python train.py --n_layer=12 --d_model=1024 --n_head=32 --n_kv_head=32 --head_dim=32 --d_mlp=4096 --vocab_size=30999 --activation="tanh_gelu" --norm="layernorm" --norm_place="pre" --norm_eps=1e-05 --positions="learned+rope" --rope_base=10000.0 --rope_fraction=1.0 --qk_norm=false --attn_scale=0.177 --bias="all" --tie_embeddings=true --parallel_block=false --init="normal" --init_std_qkv=0.0154 --init_std_o=0.0 --init_std_up=0.0154 --init_std_down=0.0 --optimizer="adamw" --lr=0.000566 --beta1=0.95 --beta2=0.95 --weight_decay=0.27 --lr_head=0.00483 --warmup_steps=206 --schedule="wsd" --decay_fraction=0.906 --decay_shape="pow" --final_lr_fraction=0.0 --batch_tokens=131072 --seq_len=512 --doc_mask=false --train_tokens=820400000 --steps=6260 --dataset="wikipedia_en"
MLP neurons of a small language model. Each row is named by its layer, matrix (up: input weights) and neuron, and shows model dimensions 576-703. Each number is 128 + 32 x the weight over its row's rms, rounded and kept within 0 to 255. Numbers have three digits each.
Before each neuron's rows, "fires in" lists the words (lower case) most often at its 100 highest values on Wikipedia text that the model never trained on.

fires in: "who", "that", "which", "had", "to", "a"
L3.up1302:157118102143085128124117104131171103142140136087109097148202083109142131105096112134157087139076140153129157144122092159123129190124106145110087159185082110116102166118139164081121137120111120160138065131112141155158099145111175163103112146100124121166121205149096103167102118139060182147159143180142100128088145158137105147128121145152130081075156108160158084131139149108094166185160

fires in: "final", "second", "prior", "next", "result", "previous"
L3.up3382:075149127131125139111111138096132124141131102096127093121129114112087158164110144206163148162061110138168115096151101190085089133114149096182170171101145182053147117103140090104120185100063050142091150092208155120093118148115124130091119143097170110135149147156122151146155109118087110154155143139110126112124129123110173099107156081086141141135119251167112119146122122116155120157113

fires in: "the", "to", "at", "beat", "defeated"
L3.up3642:128151125110106166112152129140070085127063157100096114185177105046124094109135129117116124112132148136125091097146123133137155147103061127100154144105134091088109149080092106151136133148165101165133148136131112084113141112119115149169136133140170091127156188157166122133134149163109084099131180159156155156103197106125164132148140109137072119080155086122078094111171163086139155133197

fires in: "which", "that", "in", "who", "this"
L3.up1750:089171110121068137136145126122139176117108174126108070158173172104153121139069199142166050177182129142065112169112110118146134112126075133148110090184009071105124152090143191123158146131145085074149115146122158124137134133130158123098167152114104137154198154154095163173154092144079122161151119166138160154118134108088116147097109102116146117111171119128144151119113146062126158143165

fires in: "that", "which", "film", "game", "company", "design"
L3.up3510:154120174139119143099115125069118118099125146106106082131155111090073109105106125145105147170101172189170175161152094129135097144122115073136134113159136128152130106170106132108106128060139182147090101140139097139128160086144122151172158119140100097104150152117119078111183133061046139106190137115166104204105120115123105146108150177145082134101149190177070092063129108157136127154170

fires in: "of", "the", "by", "to"
L3.up1061:168152122111104082144153069132138101177120162099129090086123108090058075142080112122141154121121145153110155099160092141182100160115104150115150171159114134152140167047096151163111162129163133114100105157144117115154165144071045158105160138164156147130141146092142102137138168152149111111107146152147134129087062100167119139106158123129102122109116203113102161195118137063167164058106

fires in: "to", "a", "the"
L3.up2785:129116107114139145103096141162103124109125195104134078189174125046110091089099122114083139144144118149147102125137161173137155103135129139087121137116078149110151118079071199128081151097067131151127073157209131140167113110132115103121155146158137082106096156142155098148160143168136140127186113124167134112135153104182141132130160086157070099077123136094103102167103139109132107098192

fires in: "also", "some", "who", "addition", "one"
L3.up540:090147178164073119154108130102105182106144130124083089099141136147147086102095150114138149113083086143147171161154164145109118116089088114117128069110134052094153145151135141084141151084120139194145144125172126135111100099106176114164162111083125096122163185143096108123180114099126120151194154154135056118108097104083145117130142111111097150117132149129171071121076095128112141098173

fires in: "the", "of", "each"
L3.up1742:105130110147054113147161072093095152121148063091108166124196048071108087090067114160109175129035148165121081129112103152132125124158139096104139129140130160131120126110149145118134104075127145091085157133134114131130113135115115132057142114158131158145109124136154107147163148104125130148180124182105118167046046168170122211131154130141104121177146191158157115149108117091090130098167

fires in: "that", "but", "until", "the"
L3.up2261:110065139102115124159152110164139131154158087113124152170162099095123039106150112213162168118092077135171048182180121088095143171118076145079143165188155104142093040118118102149153131076089130212118102139107154112145136118066195142132123127137180112108176166110120099100139117152136140168128120125143153140089088168094131127106097076132127142112077127105116067092155187131140047159107

fires in: "the"
L3.up2407:125121115000146163115143111106071097142125105129075132178102133133127111106122110142097162131138089126121086146130112112097139155113125118154145135138120150119155089043085163120105176087123078107087098105120065155110111158165141155099162113094215132199141152136105097132171102184103033102102183122094116171172116123182116156109133048149099107201117117136151104130145143142154197160169

fires in: "the", "of", "for", "and"
L3.up3792:151188124072022190134114142095139147145154113144114104104184147169124098110173177081106145156083088137084083103145163134105140098125073105096088136136123084147139167126137173139188093150202105183074119134146114149134131115089102122164161141130128081108117129112111107147164176144107076088145120147171117125168143185139081155089123131119070099196163117123135127119087119079177147206116

fires in: "of", "from", "to", "in", "between"
L3.up3022:168195086150105112188106169062015128134141101088110092149177108124067085167153068114144146150115103180170151157126155167116116124115118103167106079170085126130136126086050171131180165118080152161141097154138085140174107113187112154127169112088096130149084089163142123163151140121133129084173144052197130157096055129174112122144218100154074135130140189150087132145209190114152136144119

fires in: "that", "which", "he"
L3.up336:161114088117097149071146111055134150170149142046152133134102131120109104102093140141092133184044181154127112127151084139102099134130078124104108130105120160150136075098115175153176119053136161139091115123156112119130143075083084114129153164126100096169105155143124099149075126159098122148147149147191114108163129087164111113135117139142105119099152177192083109133128132080127119131189

fires in: "the"
L3.up3289:142168128122170142071140077153161103176147098112103098152171096097123138153071125165160173119104090171137057196144130136095171122167121128139101185107141164097145119056140129140146222064148093087135145127193124135172136151156127102134134097128114126151188154076161108150133151152102127159105149134113176171114142173131121166099103113135119099089175130130123110120144175106188143198160

fires in: "to", "of", "s", "their", "its", "p"
L3.up1129:147164095106071125117161135104113086146114140156104128171163121142123118114133085157144088150121152115093125129107114105150135093126033092147103113188113062182147123066116083119175128117173152132098101154141179113133156163107108070142209156044201096100204116145126079137180080149135130142149133153106115131086087168177112155095104100150133113094091159172121160059133118057068123134204

fires in: "a", "1", "for", "to"
L3.up3916:122191061149106119063124131090081116087129156173121115172146060064083101113116124146111113144135105149124130120156160144141138145171059166112116154101121113138121132039144150121117120113080159153217151120174095090157191159162089127110187160161170122126165130126136073159094184159132068150153118111170193072136127103119075180125133125082077125127139114171125138146115112072124122094182

fires in: "the", "a", "an"
L3.up2778:135220076104066190139156220149116101184126080105112129178144093109145067084154082143111106072049098094120129095085120089150149186140071137111096174152100135161138071073125086173169158143102074113105085138177137114140144167124148167104190102175120115150104141136102111172157137142114124109179146127168147204140059146141092127068159099154165091105149115144074042091084117084141196116143

fires in: "to", "of", "in", "damallsvenskan"
L3.up106:142160108101089091142164169141117109111123146095110107101161092122096108121169095142130133127101118170150094102137160114154153149067054113174098136181122155126171141108102164144117177112116103135128104166095164067181214140154118127153151100133130128085146107114119082122148199131122155139134153167120094190109096152150074158092146105123057138129129116134108134125142146130098152114142

fires in: "and", "which", "what", "who", "how", "that"
L3.up2339:131138118144160098148160123108194127143143132095094115151093137093120048072115130150082146151136152174092084101121106039163107132047100184062112110143076090115105068116082170137129071145120151134145084166128123113103136065122154135130194130091209055096101122137123115114123130150068126136166128147137124128076132110184130119102132105120158081110125117092145092105115151102090079147138

fires in: "in", "into", "the", "incumbent", "with"
L3.up385:126147072105128162123113087128118128155141142078103102146141141161179095136147055143143139093143091117085120114153143132072155090173122147095148112142149115094072119083085113087100116131113162110146123126147096086145101097144134188095132160112144078117096121132122074165106105141134167115138132166200145086147095107134176151115214138175132095150111158180110118108105079113113192120168

fires in: "who", "and", "she", "which", "it", "to"
L3.up2901:133167093156142152119118153156171113142107168136075067159186148111110073095085156122143082085094172171126057116113099135117195136139120077126134144120154106126156118106145143150044116116118139117151104134132151159173173080187092155132138177125133074104226153108103111111143157099067124106191146108192165203110172106105146131129081151123088125097155109181119103075134161115135108147133

fires in: "the", "of", "at", "la"
L3.up3110:158153150114143123123139147138104084138119130164152117162158057079068121119156100161073115123171125143165079115106116129205180157141149141114160070097117167069117108108086113164097115105153105111104091140145155134150123085095088091111140133116142090119153122136138047126176112164140122119100114122160111185189104079196066105068145128104093140103103181094105075111124126146171095135164

fires in: "of", "the", "called"
L3.up2717:155132096167154113108154098087116119137153112020099136157110085077148111138105141141103151144117172160092101184140120169141130152146124162109131147100149194165113148074098115144165165111143138095157148165142150142089135133092151118098164110156169191106113124100127102142069131110144145189155161113142097142098125175191111146141172133130104115108192151084095108167095145086115191108225

fires in: "of", "the"
L3.up90:112104113124132113168158093168082111120137085155123076157117181109153114115084140102164120132088123167146122162155119061178173116127142085141106094090139131091143143102101117102172126081102123177123142078123119148108102105086110112188147045093093146097176172137109090117125125070121089200096160102117129147059097143133127138086129104143098085089158123212134138127151107118129124165184

fires in: "and", "as", "so"
L3.up3256:162228148125138105154153101155119118150112162108131105146136111140117093122143096138082138106143110142166045123117125059116148135093057117139139082190097103150128057119094132140173158120111067149060120109154191129131108118145102123119150115098193085091162143094098049149136110141107072127120134105172162157132095124091115156113110130133073105061134156129116065084170103092103135139149

fires in: "and", "in", "the", "for", "his"
L3.up4057:104183095134103175107136113128137152105133158127088140122131093116138101121106092119088075116144124086139141149087092145148134155186046128100148079181117156110097124071146111130117097122123121132153128151133110142147120110137124142138140161034141161140146160090161128149142117074100115138132143120149157145125120155152063139134111111096143094139133149196146115099130136041123154169166

fires in: "this", "the", "design"
L3.up1892:164120142177085114131124109125159151125128125139194079127101116132085081110084138090108181084063125132129107121111089120097193108093116072082070167148117118101155088108125130203126107109137102122039178147172088087177175100187141127103144107118128089156114151119111132134202167124118170139191148141200136135164136145133109095058210099119147134140167182157106068110139189147222148100119

fires in: "first", "second", "next", "third", "last"
L3.up509:111152135141115113108125154145206167107100172169087133159126069094114127119068087178132143172107105105118123112129147121093121158156129150121166126175143127095156106104122044115111119152138075117123125132131158138145121164113150127096185086166196115137111171106149143110138119144136126158104157139160124129095043132101153133105095088108129114131117135180173117113097108110095112126124

fires in: "in", "the", "a"
L3.up3423:174180092102107209151117127088107115226145102148120118180100108110112095070119168179070178148072132154166101101084050144154192175119108116145118104137100075093118083139119088137128177156104119115110118152137107082136133099166091099164130110143128116106115122160109138176145110123141082112122129129174120122149113111101067153100100115107115122141141146118113037088092104086136122077179

fires in: "also", "and", "very"
L3.up3692:135158114133110134186093170147126143116064133153132120129151136113177104083112138128119134126136074175121133151125117114080132110126106075090133154089133104145156068083139153151134098119149110172131195152104084147126158117190103160092150142071158076134176135129125074096134097106144092183162136087102127118140057131075094136138131112129153162175150212149139108080161070132087095115132

fires in: "first", "early", "the", "throughout", "since", "from"
L3.up2442:113197141145111112104170078106080146154112046152157113143130126088166132102146196102117139143148143180140140117151095137084111095111181159124153131174140168124184069119102127162136203117105116189117067090147083163136132093120121143191138127133207187146095163131082099139153100155060089205172126114105111194073055120120112148142157083124089136098138232159123154177070162117123137161170

fires in: "by", "to", "against", "wrede", "stranraer", "defeating"
L3.up1757:124096158133124101130129119109085089131153138096145143137136111120058143123122072083132157103106138123125141091083149131167148126140142148115192142152116159142104069101129140114144090137174147111096149081177131155166149095125147111147129124053105128110124189137095134130078141158126079118152187122165142179108165136141051102143171093086102140142147073152134120101135149092154152137185

fires in: "in", "and", "his", "to", "throughout", "into"
L3.up1968:105146099170144180132122080109106137116102172103098102134155116143117118118135140126146109118150099166130095110170142177112155075081090142082149137206109213096156092117074122130086170097167150203146043150125108093084145121189148080129174139088112123096090149117089125131169178128158113147095161131163112117114079120140157168164139126114103167148108140111124163179152130120139145134095

fires in: "other", "former", "another", "further", "s", "of"
L3.up1710:168143135103135123183177168147094154140155138102130109137154104134114159142092067089140145141090096131150110134108152125114171136138096091132180097150154126097153108133145122158148200122138100145136085118111128147133136154171144099150145106142100120130152126119124051108159140093174124181130141154176153118123053116172105159136140143170137090126155109118146138121146138131154109164164

fires in: "their", "his", "her", "the"
L3.up3949:150140122184146131115145156098142139162138129118135095163129149040120089109088155105152136111070093109164122080113111165102125138171084102087180080165062143130161128091157136124106166155141083112049128157127200127125143181129096137074185185103129120137088122093184104148123102107110067094147117130126188145160127144122088188133081122120114124130139137198131086125127083098122176147135

fires in: "a", "an", "it", "also", "professional"
L3.up2608:162131163083113217059123114143125126199145112144118131162137136156179107093098125158071168155091123112121066177143146139079142148164148143104138151135137087134096139093140098141153126154174153158052146131137083106068102090117103089140204119096105108141175124123114112176129148125108134084061113178098164173105135125110100182116119161113123135158114141161120107147201145119107144156147

fires in: "is", "the", "it", "who", "that", "was"
L3.up1573:114160139088121150059162133131134129193134132086105127120118119100081134101121102186110123143168185126140089152116110111135147201131046154095065097162124098123178060131090151203119158137125079167084091105108154083128084080133138115149163175097145111097125169105122115113107107131108123141110139130157127207099110098095124149088119067092112098092145204189135061090163201113078142153167

fires in: "the", "a", "this", "it"
L3.up109:163134123167140197127135121089133115139139135152137068156133073103136073082158171155106156167129138132125119099147130091105150132137066130097060109159107110132126132098085125227141174128126078148135109128144162127181151098169123111120128123101150081164127127113141121161109185136116140089108133128135209087186081132102090148104103121110073134173135116144147118022152147055141186120144

fires in: "that", "the", "he"
L3.up1130:152166115133122158086159136119130157105130115117133135163143123132131131095096102218056153180136146090121139180142142127029050113123108127161140106198080153191162153151116179160154162080140130227132131120142082138168092116175151106098148155123136154123183123141087114172123119109091115164165173140119106141125106152139118185146131143140078141092106138141115070118123156089102112099159

fires in: "in", "the", "to", "from"
L3.up3372:119156103116139166097118108106141109182113205146157101124111055156120082136127096171147109090126151153160117163150160094090184141143089124079117069145137124123140090094095085093140205127158141169138071079174143137206094119150120154065173129076156139131125110086094104127100135083086139109122094085126154154140120163128080191151138107146110114179147110158133145114151136083192185150199

fires in: "the"
L3.up263:140165102085132131153119103150091064203157103122130119134185107099121080103095112157102191134107135109056106158196105167073178127114067091062166071118081099124150095107122135088145171114120094107094103144097167083113096162112105143063119135065129050118133111131111099138161127148118082164125139184086149166127128154121123132061117129149139115132087122181118103153113109125186144178156

fires in: "with", "the", "to", "defeating", "against", "beat"
L3.up91:076127124132132091120116097139100081114170139077166159138131091160108091121099152121156135121137175090157093145112090191158093102098122158103096127126078147125081137064082113140109158150092141086094082072147126151133082150143095152145143122160131159150150174153115080123092233177094088143154170171116117158109094147121153106089095126128144118193205135139076136145125098096136153135195

fires in: "the", "an", "a", "in"
L3.up78:132061127095094170061106079165083095136137130176160156166125112093095125103126085173088156160113120147136094101174072120115182147178109105129135128131067138109157115082146102199150152123150090152108101148142183098140146150118122108116148096091106122146165082076131110141143149125176133143058094152152166161124107132158108184092156130148091102153102106162120050103131094108086096114182

fires in: "in", "the", "taken", "over", "serve", "hit"
L3.up2220:088177086117139150110102126148141128146131157103139126153148120133159114066230114188117116111086116101145067108168140107158203105070127154083106120155102155134142087100110096181097145131129107155182035165122141094146154126092110151126167128176167062097119142130140144145147139091141110147135110103119153147126117113160119118159089116196096122210140081148158074096115102056152109118157

fires in: "the", "a", "s"
L3.up4012:113149180083121157102119105159127081131124170156136096130123059080084095075106144106140139140093092129093060127116086104135142120202074100077139139177091107108128104091122115120164148096104099165074153116123132114130125095097101154047130134109132120186157155050117110121165149137076092156156182158186155108125076173109148123103127123122097112137125131171094101159112158090172164181175

fires in: "who", "although", "however", "because", "though", "that"
L3.up3410:124116149149108106152085074119101119154114128126160117166154127170169121127150094161167142153119115115168053144181095139133156164138171122169141112166089168037183074071135159074161087066120065179060127130176126133091116135108150134118129118077134132130154144122113092119119124089111136123173147201149126140064081169091099185117102053133126135091130114108122072124121182131117135139096

fires in: "his", "her", "with", "a", "s", "the"
L3.up1245:105190088146081158085103146144130155119082176140103164134169120118106118086127091143142086128106078105162107135123101099154119141184069130083133133109067114090170139111121155165153114101052100157102113067136121094086118193085134145126116164135155102205178163070098149137161157114074173136109159165153162130148054143071127133105098143124146119137191110122114087145068198058157119179133

fires in: "that", "which", "who", "either", "both"
L3.up1884:180106109136117192062156091051099102218146104078166144080239091153138133150178139186130120199098108152128135180190088136098128207099137151165112160164138155134144096152133165129065169149153186170133116155136130136099135145131128143063151120099109165063119135151129102171138139138124132150164144134122107140144110147107138156106127163151110160133125170172127168088138139151130141119130

fires in: "and", "who"
L3.up1594:133138120153095164091129123141116152119076100106109099142184112136131058113087112163066112149087128141130101110126075136124124141079146125101124121185080131104178074105141160128126102100118146111087107159152107110199110119103113102103175145082151094141182109074069107137125152128082149094163154111130182138077129069124084110060108137132099097120152136129168133132119118118124137123126

fires in: "in", "the", "mid", "middle", "throughout"
L3.up2102:160117107185126163121161137136106141091180133084126144127134116132160148114134178164166099125113070166091109146160151186066119166181076135149131048208195160169146121121128149167158171102138135121100137126143140104117089130189149112086152091112114142097131114100125074106139110143151097156115074147138118150137087190087127202094122131149147067138113149166134117129167153114141212095103

fires in: "an", "a", "writing"
L3.up59:121135160135079152129103124103159150105181167188181159152108119094146093078119161151079197125084118154080128118138097117071159150147123110091129123115079105143141098079164109128111093087108118145128112136112128115155135109101112097098152147140162090106091105092151119159166101125144195127096083156130158119130179139141149187127078148128101137178126137172109091097126139032127164096158

fires in: "which", "who", "the", "whose", "that"
L3.up878:111158069102074121096112099144168066193124195126163104245123171127087124139113128164123144156102134144071104149149119116146108134143129191136066128215109148161095094164104145128140113136114109160141122132133092135130095118047099131075137133145205087074224183172129092096164087125116074108150163189124099140136105153086125114070140137136075114087140127170157090076153175157104153114098

fires in: "and", "or", "former", "coach"
L3.up2496:184103070123143084091211035095171125112170184125107085152213103144139162154096107166152119123082176085071155139080092102175125197143102138094049150108175119120136149091103158181132110155111128151112067102141146099133137106128041106083129143119137122178148111151061113189112144113173172152127174113184130167157162115098031133054109107108131134159164152110103119127101086091123143078137

fires in: "the", "a", "bought", "an", "winning", "purchased"
L3.up3814:105149134124133120056142078127116141111117161105124128148122040072056098113163161120070116112132097116104062115100083150137154105145111110151104141111135138131117097036176128134100113107079092148070113126131174130131062094133110135085143199132143113148145135119188097136117130134055147171128121106188157168115141119151187137106168091165063117104196114109145138112150110080168132146218

fires in: "the", "then", "both", "left", "of"
L3.up1461:131120118088099181073115128083121107123102116103089134188116157167095054101130098107201098195133138100089113127115159092110192107161191101130117158131123131169170085086126143169173185141094076140113046131192144148112126115105113078137143143194134137115155189146074131155133161183138111170112157105187146111146068148117116121131151097109131062186164137103122111139159165083153137127081

fires in: "the", "these", "of", "such", "pointed", "further"
L3.up3900:130172086076121142120103114122115095137104139123142113115101153065163080118125167124080129178124167146151121192207132112134155093086170099106132093119114116145182099071049135190134140099164107186094157115148106151188142095156111103130172123174153127127175142105135086122150089094094123125096192192109152192099141162121119139086159134129078104093151171187158133142133097135146116125146

fires in: "that", "most", "which", "she", "he"
L3.up3513:133087095111045142142164113051162191137110138031138038112169126159147110136144125125072141237096141192127109117171106142153068105120117120153150133126156099169130138143062145162089166097097110136066115165155116125135058105123090078122136159084076156166107171114118122165095154175091116106135189093198140139163103110143127130143116128188133126101176109133137155160115157126106141159096

fires in: "the", "s", "his", "from", "by"
L3.up3583:125162128139086129104118111127088115171133148122126071125194102054139154134134104133130108098144143177182081153093091125145143141149076095063193130132105144129165115082104109189151182175175098178130125138172170139135160155144120104060193130144113092141142140109139061121125134185141141157129117160156138128161095165171107116096140145138087094130174180076139065138108161101139124162183

fires in: "the", "and", "a", "as", "with", "in"
L3.up70:096242133107136142118126155147146109200159123130131102108149150139139075125136127110179139123084104114083083091118168112173234161188094125084112140091090152128173152096126053180094140143114131190174129081094138093100142148131090079048123196133154101123178139112173136141151097103114165100147147186154197161129144127158120112144171079120141106149174080110143109095135084091133157121104

fires in: "the", "founded", "joined", "a", "started"
L3.up1870:151147151176072149144117074137065135156181132097160122166176122077017089090142091154126170143097149160151125109129093176116188149109145121183121140123090175191150127134109098131101081082121108148130079097157115102127121095198102079083124130131103092147155123142115121125153152138157115147121150125133161127113092106166126183137141072147132160168135096170150076084109163088197126191145

fires in: "named", "the", "name", "as", "from", "to"
L3.up3857:123083037047133123144159086113115095126144089105133118192173150086100172128071095151100159158100146110050121148097095155126143185150114178153116167171164134109122065072099183127158168114108088060104100178135135116101123111152123130117167101125129124096120107114133146181148099125143103135129137110113145202105090141139153163124102080131125106140151110129141072128137176069102142200146

fires in: "the", "a"
L3.up1862:126159152108086192116136101102101118089145204153109130155142071104134082084085140144142145123104156137134053148140096090109118174144108105109103145157115144104126125105103142152144130093142078159104138103156153107115144114114118159102103087099156089182166120130111109133143157148093144158126173136170199172149083166105143155094160122097119113131117153158139086151112150131149136160182

fires in: "that", "which"
L3.up3859:122129111116115121109152030092110122155136106115121110154191144124021144120060150174143104226148162144112110160135124130123147131167102112175146128141165083121140076126124171107174134156114180177056092142133115135087117096103142135138132074040139121063146130106112092142198117104112112130149146118158136188115141150105129149128112193111113180086225174106149138115165153159124116110185

fires in: "the", "from", "of"
L3.up39:103094163107114147111113113177175142092166121108136160155145041098130056136057092146118126123150174092158133184191124153122158167123108110130125139147161162122065111099139133109149163103129126103137117206132154119123128146111080139139152075070125152098127112098128106179166150134140111158112163167135184202077117147097147164118107109099109145147110146152163076122168125080114176193184

fires in: "as", "called", "a", "the", "into", "so"
L3.up1996:169134050069151115165189129083087125129181135126153126149137143135112112103139073158112153184045145151126088178121120123127129163158124122162091149158101113149135120175113106124094161116131123168112134127128061067162096070146119111096170137145119133103124088103153161155113149117125094149157138119159194119197115151125127160100134092111122132147129134149141107147116152096137153169201

fires in: "the"
L3.up3885:131190106035139148085133142139058110137123116101134125148191128111088150085105107135152152193082160167131141095131094114149164186124104122095038202151119119148199141102152134077141134116108078110099076111117110141093078172065122127081204100109116095091167108131145104102160124110116074134154135120166195172076077113117109137120124114168110087119161111172182139104089063111173134188175

fires in: "and"
L3.up2139:129158080097144129090172190102176118140136161130110120198121102090100120087106059126159164177034167047152116136079138096120164130139128142097116132164137113139119023165123158135102159122142167093158093100198195123170124097144075142124141113171159049118161152154095159126176190099115121144118177160154157157105164129104105138095103060109088087168189140153091065067136139060129088136145

fires in: "the", "from", "a", "to", "of", "than"
L3.up441:111107136087118137135197106110103177146127109148100098149123100101093111143071062124167162104099150091083085204108087105117124168110088155154185087156039139078140116091150136110143118130122164106105097173069173108148127173116090172177171076118139098129116148123092104158165093136123123121125116111101120127175118125165125174125141122140140096132110120126159123117147096129144195097170

fires in: "he", "who"
L3.up2515:163123080123087137137109147105151166177113156076095112185155140104044049135094211107127121132138154137142100095059089135131130161118130153138132123117171167148089118118114119153094091131121172096154167164150102071141122044113022141121148171118198103145181120124089093148144136165162093116199124151211144142169077086120169103124123109146128144135118153151090096091080163134129121147127

fires in: "an", "the", "a"
L3.up9:137177113081122231091115122137140046159142140154155095186161127109089120087092122167079180167135150089071118188138147096088151179208170154150127147076104140083153125077153174157093154149070120105098155189114184104097131090143069133129167160128169128079114157116146159155135148116089131121135128158162207180169116177140141133102120146089138121122124165178083102054157157089107151112163

fires in: "the", "a"
L3.up1597:084138140070115145081118106130149053127131113140098087159122045095100110124090104142147144125110111114094038129105090120159160116187043124060141126163067134092177134085105133104139143147114085115085136107148183132126151160120105130077100116128118139173137146081118079157150139170079053149160157154219157124128103170138107152080099130139085106152159136151124156127115127089144137122198

fires in: "and", "bacteriologist", "s", "the", "who"
L3.up876:128126118080107098078110053152107126184141124139126097142109111100137138107113121111063146132102111080116112064119130116126189135153123126120105120087106147105160094147168133197201157160118108130085126057164191135146148089150180108119141108074174088158142166090164079115148208089081133145145160118140153152112105144121095180092108091124102081111127101080081121106160168087145098078208

fires in: "that"
L3.up1937:094145058153169189100139120114160209141166129099141146113142129143157115139045091145128125157119120204183162157153117097116106150153092120128130181084099139141099078115167131117180141101120147159111085084217116116175136030163071153132101087136140108113144128107077066141085108129119101102156154123078166116085160082092125098139171123185124093168130178154092101115154157087115176160110

fires in: "the", "s"
L3.up1766:097146131118157111084124067118110131133114123100102125111199065105164047133126143117093164084164114120098106177109022119104131146149057130110148096134090110097109127063089148148137182165129098144068147126154172142136159100119155145085095144144215101184125101053126079155101187133145111160109181169152177157091072209113118123109158137103099112131139129121095116118145171048117120084181

fires in: "the", "each"
L3.up254:147162115093104162160155113141170125168191133138132122168114059097157062134146092153160111129143176197141114132134070102142098176194050123112148119117090085061102096083100115092089145105199181114118102188129155095148148082100082181096125124102138109100108093124138070180105119160137124147127146137159170158168123150136160200115094121181106144130186152164115060064158130073113141126131

fires in: "the", "more", "no", "any", "every", "all"
L3.up4023:132118114122100190135150134087112138149160122104146156147116101099101000060071145154154159157106121139161118078114084119099127241134119092082112121142111162100165077146057105196161123118122151153120190167146141078107137133110153121120153117053124114106179094084153149214136131103129095115141144159162219175155071131123144105146143084113122105120132151153104080122100122086133128092153

fires in: "in", "the"
L3.up3425:196167091094153122135194122051117117192153083132098106136133136095084137124136139168125095073062117158105112122151075196040150133121144132153143143146128113139095141149127133114134129128064118205064117101234104145178115134158105135104131131114127082111131072136137102135101129120154136110111094131159115123113138122090088191090126150142087126167138218196119106074080100110171154079155

fires in: "the", "from", "a", "his", "of"
L3.up1291:160115139106106137128178119131107119121116165140150165187212104134132072121107127120101211160131180168102073131139122095142123208121088127133134120084111131122099089110103148096161124086165190144130130121105073130148100086115101098101164128109115130111052109109153150149084164133137100153133147066096154161102106170125164174153113092137134146139102114110131091135102139142113162108172

fires in: "this", "same", "similar", "one"
L3.up3489:167147144148132192080098109131149092129098194131150079138122129136111066070108158092123165211146144155119112123146105124061104144127109173077133134181085141073159125098131119249164153116067103142018145111117114175115143119134105115115173125116171100163184192127120101129118128118137066154123104195168175145133116136095158108092141093107162115189132084188095040125150149093153131174089